config.yaml
n_layer: 12
d_model: 256
n_head: 8
n_kv_head: 8
head_dim: 32
d_mlp: 768
vocab_size: 2048
activation: "tanh_gelu"
norm: "layernorm"
norm_place: "pre"
norm_eps: 1e-06
positions: "rope"
rope_base: 75500.0
rope_fraction: 1.0
qk_norm: false
attn_scale: 0.177
bias: "all"
tie_embeddings: true
parallel_block: false
init: "uniform"
init_std_qkv: 0.0314
init_std_o: 0.039
init_std_up: 0.045
init_std_down: 0.045
optimizer: "adam_hyperball"
lr: 0.00439
lr_mult_o: 1.16
beta1: 0.9
lr_head: 0.0105
grad_clip: 1.0
warmup_steps: 309
schedule: "wsd"
decay_fraction: 1.0
decay_shape: "square"
final_lr_fraction: 0.0
batch_tokens: 65536
seq_len: 512
doc_mask: false
train_tokens: 300700000
steps: 4589
dataset: "wikipedia_en"
MLP neurons of a small language model. Each row is named by its layer, matrix (up: input weights) and neuron, and shows model dimensions 128-255. Each number is 128 + 32 x the weight over its row's rms, rounded and kept within 0 to 255. Numbers have three digits each.
After each neuron's rows, "fires after" lists the tokens most often just before its 100 highest values on Wikipedia text that the model never trained on. A number after a token or word is its count.

L4.up213:162119151109187122154140186147100138128177100162120133139184157139154087150111090098085141120217116132115091117096168088064171139081145092135157131108168103175114118154154104200103103097129159126130141143175111104134186070087099135148105176124080065117074171194053108136148185088113154153164201158069101076129184070124125150139180161078122128131114101085102176124126138142108115117124
fires after: " " 49, " Y" 8, " Gre" 6, " y" 5, " (" 5

L5.up627:140137104089170162177070131123123087080172100148121171161145161053120142134101160095198142142143135164107156094149146161112176127110156130142141099070193128134117122158157171156065119143093122092092136110132124115166168119093074110094170128164115125132114117098152131081060094076130105174194126172085143139140127107081160081143131118143152119114094083189120179074158125208140102144110
fires after: " |" 43, "ate" 5, "B" 4

L5.up509:118115123190115165138080156130133120130193092210195124148141163111127140175138098136093133127173091134160102110125121146210125153093097117168108152107144167094080088142094120073117073149176140094108124163102125143082130153059160102157078112181109158170148125145088127145146161103122121080185144190127128135159175149111186177154082186100125079099101101077099094142109078132128106076134
fires after: " f" 14, "ru" 14, " con" 9, " F" 8, "o" 6

L5.up618:151164136142094076137100194144134111070145133152132112108104096068083103103102155118132173116121113184118175151137138154078150145103172175088136095139128121088053152160141122171136138142120136091105113079117066140106179154132128120077146128120085141161101180165141092130136104153069115109076185174182090126148094157119080107114152175104096118156169076109091152138174112157138073068174
fires after: " f" 14, " M" 12, " Ab" 8, " v" 8, " m" 7, " att" 7

L4.up760:148189138147135129176102142134144103156115128085166148130073115139118171109087150112093127166150149132105116143120143160173090187117110123117129131143145107168099099178136105163096120067115194174119137093181078123060067115087077109063144126140136142108057160111137084141114150141111109093178107138066139102161148144179132105108052082155108103152077073087139197099114132108171141127133
fires after: "N" 16, " N" 15, " n" 13, " P" 9, " K" 6

L5.up135:163113108174112140131082118170113128158089084102166173156098160088189150093128086107111098122125129125145112157146140166103136144064116109130159118065127122138116099108149118127126035086176172127184159113157089160119145121118098135124165110118134163144148129093203108138154164111144112148129131118118079091144194147128108089075175086161131079163062111167100048191073186144095152123151
fires after: "." 37, " D" 8, "D" 5, "," 5

L7.up37:124135117154130162169177099148206091083109138081147128065154107116149107182124091090092114082175101121107133149163133134100162110182111154117147129176066216112104114109144136108157102108117111182154142101071042151117101135156103185128149128096114145120111087141157142149104141161104130104167121127140116150096132154184114109130098163124139135109076129151107063116148156084137182107144
fires after: " K" 18, " k" 11, " h" 6, "h" 6, "g" 5, " J" 4

L4.up23:141149170138104148101168178146148104074104174206157087181106123112120101106144135103105152128183121169155117056103120156113134122149099189095069140073171132140074187111128111181139140152157132185165159120129107172152107156112151126131159104109128143124073134141102100155152104150142175117170136140188169122079169133141096080103143119120199097159155061106151153122141087176157098095072
fires after: " g" 31, " e" 9, " a" 5, "arg" 5

L8.up406:143198140167160114089098091187146164078130098174139072180125098075164085096118146171131149184171089129200176118135084111126158174100091108128112119140119084102063177136097161131129172167099077117111124173077142156079173100127089099140157098103144106120096113092126042184120135107082106125134104115062160149105119060121072084140126166118138121162103101107121117075122129126100138129142
fires after: " the" 19, " (" 7, " and" 7, " \"" 6, " an" 6, " The" 5

L4.up542:145102112189115186193129129117140181165104143150142146088115141165093109098171112150145116177151153142167119075155142077125149182128091079125101133125154131133191201173135102140112181120097129131091135070199144126122084159165144081134163138126129113085113163161149152157097142079112113148111144108142135111106072146141041126102111075119157133109148169074084145158160151179194119081088
fires after: "er" 26, "u" 8, "ur" 7, " ed" 6, "or" 5, " new" 5

L5.up144:147133090132061102164095140119121092078117204164125159081164129116148135141152091141142142106127091104120164127105124118130098168176158127104089104170143155143076199096185141087177121115163179146138164140173161134134092131154161059080129156160228107171110082127168122167153110155135089131129129115129120068141156058135114126091106168073142151112127100078174113125140099121120041140144
fires after: " s" 19, " f" 11, " res" 8, " b" 8, " S" 6, " F" 5

L7.up128:091096109149152178123114131110156160102125116148129132141177117101100115124158168139113114130172112189103155143099070127092129074140086179082121156130119105127089145167116174073061190124090108162162126124108090105077166155097124093146092130135089094086086101078160101092078091132161166156158100139144116137155143135124097160127024157128147149143134124130148107174137140128123142145119
fires after: " B" 29, " b" 20, "ig" 4, " A" 4, " K" 4

L4.up255:203121136162152102099112140101195142096107093056135145106100104156072135101113137132136139172161102100201177148109143086120130198146150200118156103139135131182158120122115158186126093098125158126166159179178173133136114153160113188123128105167157103108117150167167153122152056159102118144103138140090110104139106175135096123055079084143074178136134100102133194121090135151210122140108
fires after: " V" 23, " U" 14, "os" 5, " ch" 5, "ir" 5

L5.up635:202124101101146115146122119117116123103145131160093155165130125150183145153122112143143105162173097100139142168119089117070138145133119140122106183121154121157087104181218153185097158152113164120120091157149173170171133134165131107146072099155140106162118143168096175087144148133106128144165162164112080123170138168128090114112154099138122132099098118110144152068096093117092095182101
fires after: " O" 17, "o" 16, " as" 7, " As" 5, ":" 5

L5.up316:148128125129178140111121157177120114090133120103148077149064145122136091094150130145071161095147084116146122152120112138131111143106144137156102156157134079086134163105121186102103107089180161162066141126141171125111149136056128167106190170098164118135123100201115150196122140111060089114100161151072137183161116165152117112115090121179155085177142103114146096167137125162158047126135
fires after: "er" 14, "y" 11, "a" 7, " Ar" 7, " mon" 6, "r" 5

L5.up447:144139135192123153195078203167130084134149125054146128091146140114136137170143103050098079169117117129140131133177122134149130085132135131115158107158137103166095085103117093076143172148121148115067125143089105178107138107103128174129171156155100156095184091125069097100119092084089082106101157087154092155195132096126101096136167141103114107126106102174177127141110118118121137147093
fires after: " An" 32, " R" 17, " an" 7, " Gr" 6, " El" 6

L5.up561:150094120110146156128129150119176110150150140125177178117162136156104101099128106126118077126147146147139119114096060125122138080135119187125179119104096169100062138101140102081124086090167136149140138081083078110113087132170112100163100128107171086110165111141160109171136148191141078161148181072145146086131077096107105148077090100090118144159125131127163137117164102154133122131139
fires after: "20" 30, " r" 10, "pl" 8, " deb" 8

L5.up556:157105118116121171140121134126150131059160155132114116110147116144087117125113152161168162115139139139143164098106112159117102143068114153062131158165113170137183169134097143134222131156127146142170096099107111153106101121085098160127168060144135162153152128111134129115095065126094149147104136148131110111133132136072073088104154095111141120110130056148106114072144150138180098099163
fires after: " acc" 11, " Geor" 9, " Al" 9, "ir" 8, " U" 8, "ol" 6

L5.up630:152132123126085172115151093131152123132072137135123124134179103177124130110131118087144163126150101158152150195133096098072192095150141099137136103178152089158112138099115125183173109079068135163128222079175163061159147128106109175135142102139076132094103140164185098159089137186154148109130169143168100080100118102135167096110085087145090129148096068067182086134145105143153124122135
fires after: " |" 37, " |\n" 15, "20" 9, " Rec" 5, "ograp" 4, "|---|---|---|---" 4

L4.up288:126120133162187119110152149097128127149150127117120167089138141105082078157116087200170168132115137110108105098167115135202078123107112142118141133142086065182080180165144181102164093070152069131116089134092113108157151081142086161092161141104094149114149095144157146120127057139104107146137112064129093185127126160141101136153206122119123126115159054147115083152126113118067109134051
fires after: " k" 21, "h" 11, " R" 10, " r" 6, " bel" 6, " was" 6

L5.up440:084102122119097120124133165091206095150125168157096163068107093131103130064099136114106178190168080149164130119120111121109126119111123119161154113108116155101172127148155112121132165147178105079211146068128111087130179167120103187139147099119111082172114142126112098142149113103169081085134131085112141160118155155139174048140053173087184136121145131115130131144139165127135099116129
fires after: " " 20, "-" 18, "re" 10, " F" 4, "=" 4

L5.up456:179096113101137109071128122118115109160125133147097113096132162123100087106092092108180160174192155132124146169126134171117156107128139085183068221134126083106127188142115108114164164149134078151059146095173078157147118120081107124177171143080118110102075113152134061176123069110149089157104123155135174096133055116142108113140157098178172138078133117085103156118153151099122097163137
fires after: "." 44, " +" 6, "ac" 6, " sur" 5, " −" 5, "′" 5

L4.up504:174133164122139078074076116161122125145128094073147085141105124079142161098072120095095184118108113158112161132074146136113118091096110158170164133081133088134130174113172127111101139154145126125108117136099097124150184134078087165104135122146157107158157174180091144147101118109133160122108097092094105145141137195083115116101126152116108194140087147139108151127151141109120143150103
fires after: "." 18, " D" 11, "orn" 6, "en" 5, "D" 5, "u" 5

L8.up300:115161169137096118170113116138122090154090181085142149088144112147157108178085114125082139117133152119081135177096122139102100059052167126162154121189103128145127147114117141121092031148146176152126066088111140149092168152080140133116106177119111144162154129141133098211166095132110123073121133159139149114150168093143078164121157105136082100170115091101071135168135085131123080142156
fires after: " |" 29, " M" 7, " N" 6, " C" 4, " In" 4, "-" 4

L5.up344:126106119167084114079095216169145113122155136127079089100152129096175127129141130148122150166157119145079169122142170132054093151118137109165112183145131116114093130121122072135128109070091210173180151104145082120143073152165086099068162114152142153115073091190164110148076120101124076102147146084133128147167204072179168130134110124142182154145107120133127134113115077118119143151143
fires after: " |" 21, ":" 16, " P" 13, "|" 6, " sub" 4

L5.up418:145129128189090174144114145125124111092152192158109155117138132157096166146133113073177148119146157148110132123077118121127090175096129169161141166149082072096153137092095160146105184122131150101136129069128180127104160159102130121157107154140096115147150163158171122178096155088123164125113102078118148152137147146194114044158112134110085125101107149087150123142090115158091041110136
fires after: "-" 15, "–" 11, " C" 11, " N" 8, "ro" 8

L5.up678:113112131130084134182092170075123099151100139045081132189154142161140118137132125093065131067152155147091110123107155136127142160113107132097108083178112129173167082154151194128128086071114113133196126068156117121109158117188109182177097085094160133140117128117155133109075080142129137129082103162086075110137158167102140146160075141129119144145088065112142092125134083095154092105159
fires after: " the" 17, " Rec" 10, "20" 9, "ourn" 8, " R" 4, " mov" 4

L4.up562:100079158175066114133179103154139093132119177141140144081068122076157068118120157114115154211146060114147119083134180078136044142108139151109134165094071139082100128111175162153150071165134186144177147117113128175107109144114178103126158109161106100157070118107141088092061118164130138164108128098167126130129120120139175105152154152128160164140135117092147149139174094105105133142139
fires after: " \"" 18, "I" 11, "n" 7, " K" 6, " J" 5, " (" 5

L9.up140:196144122106085113107122104107146148139099107102116147149144129106085154068110125144096083106113150138104124207117117135115135140122105121138163093139192138144169048108129110177144087097128087133133159200136095098161107167106131123150109102161146092173128159062081104123053127147157157076069157163160122100133096090147175078115106075086169135137134116133173169100092111125140108163172
fires after: " " 40, "3" 10, "4" 4

L4.up259:154185124157084136188132171150172130060087170073137154125147159122154099168149153166114175102166133112201178138088113178094167120162099123147099103124106103097088123169142157153123105096137134206110091106091099140092100111132118142111096083092126104106134098124118153157159139194144153096212101091129112138129153103169166125144097111132107146114131099050094098116123152145092070114087
fires after: " K" 25, " part" 16, " k" 11, " Sup" 7, " P" 7, "p" 4

L8.up627:164162109138222143118090124182134148132120166137156099143120106079147129154075175158131088082093117104132152087129139174085132160139112092119155143094116128097145197120141108162129122104083142078137104164110129110126128145137144085164110157123097119138142114134105105143137165173114142144163106143156114114154198099104188087096094116130138139199087111081129145132095119140120102132073
fires after: " |" 19, "|" 14, " /" 12, ")\n" 8, " in" 6

L5.up483:119077167132112120162137166146139132141131140120112108141069144133070094143118105174144146139145159111097144124126111070151119151134136202083160126088139084143113128126145161134180145131152141122098159083173152145118110160106128137074166148128140115082154086134110057208113122107095126189172111153131155168153134132087115141064122128118143121168145159150137111113097072136109101043112
fires after: " " 34, "r" 11, " Cor" 7, " Gl" 5, "v" 5, "l" 5

L4.up14:072124143111102158157128115157094111101105111088157129158075133076141115113095119102084184129140073124067093115144076141155131111152142184087148173119162181171069129141145079159142110146080116166104122146167044117137093114134145094071147147147127124092147145087129117160115105140110165152180192122103109123139093122160156079145093144122065171185159113122131074102136134136085110160118
fires after: " (" 18, " K" 17, " N" 8, "C" 7, "):" 6, " ==\n" 5

L4.up576:136140169088118172103151186085159143107113170113165104166130116179113117119134130031119141150127117151114115130114163117154153090106199167120164165123063161154057168144119181101143142172112112154160141144132142193109125129100095149146092118148076126104113136135043122131070155123132119135172115135151128134167090141166065145076133096109158080123115118085146090154158124104195116136181
fires after: "i" 35, "a" 6, "un" 6, "r" 5, "oc" 5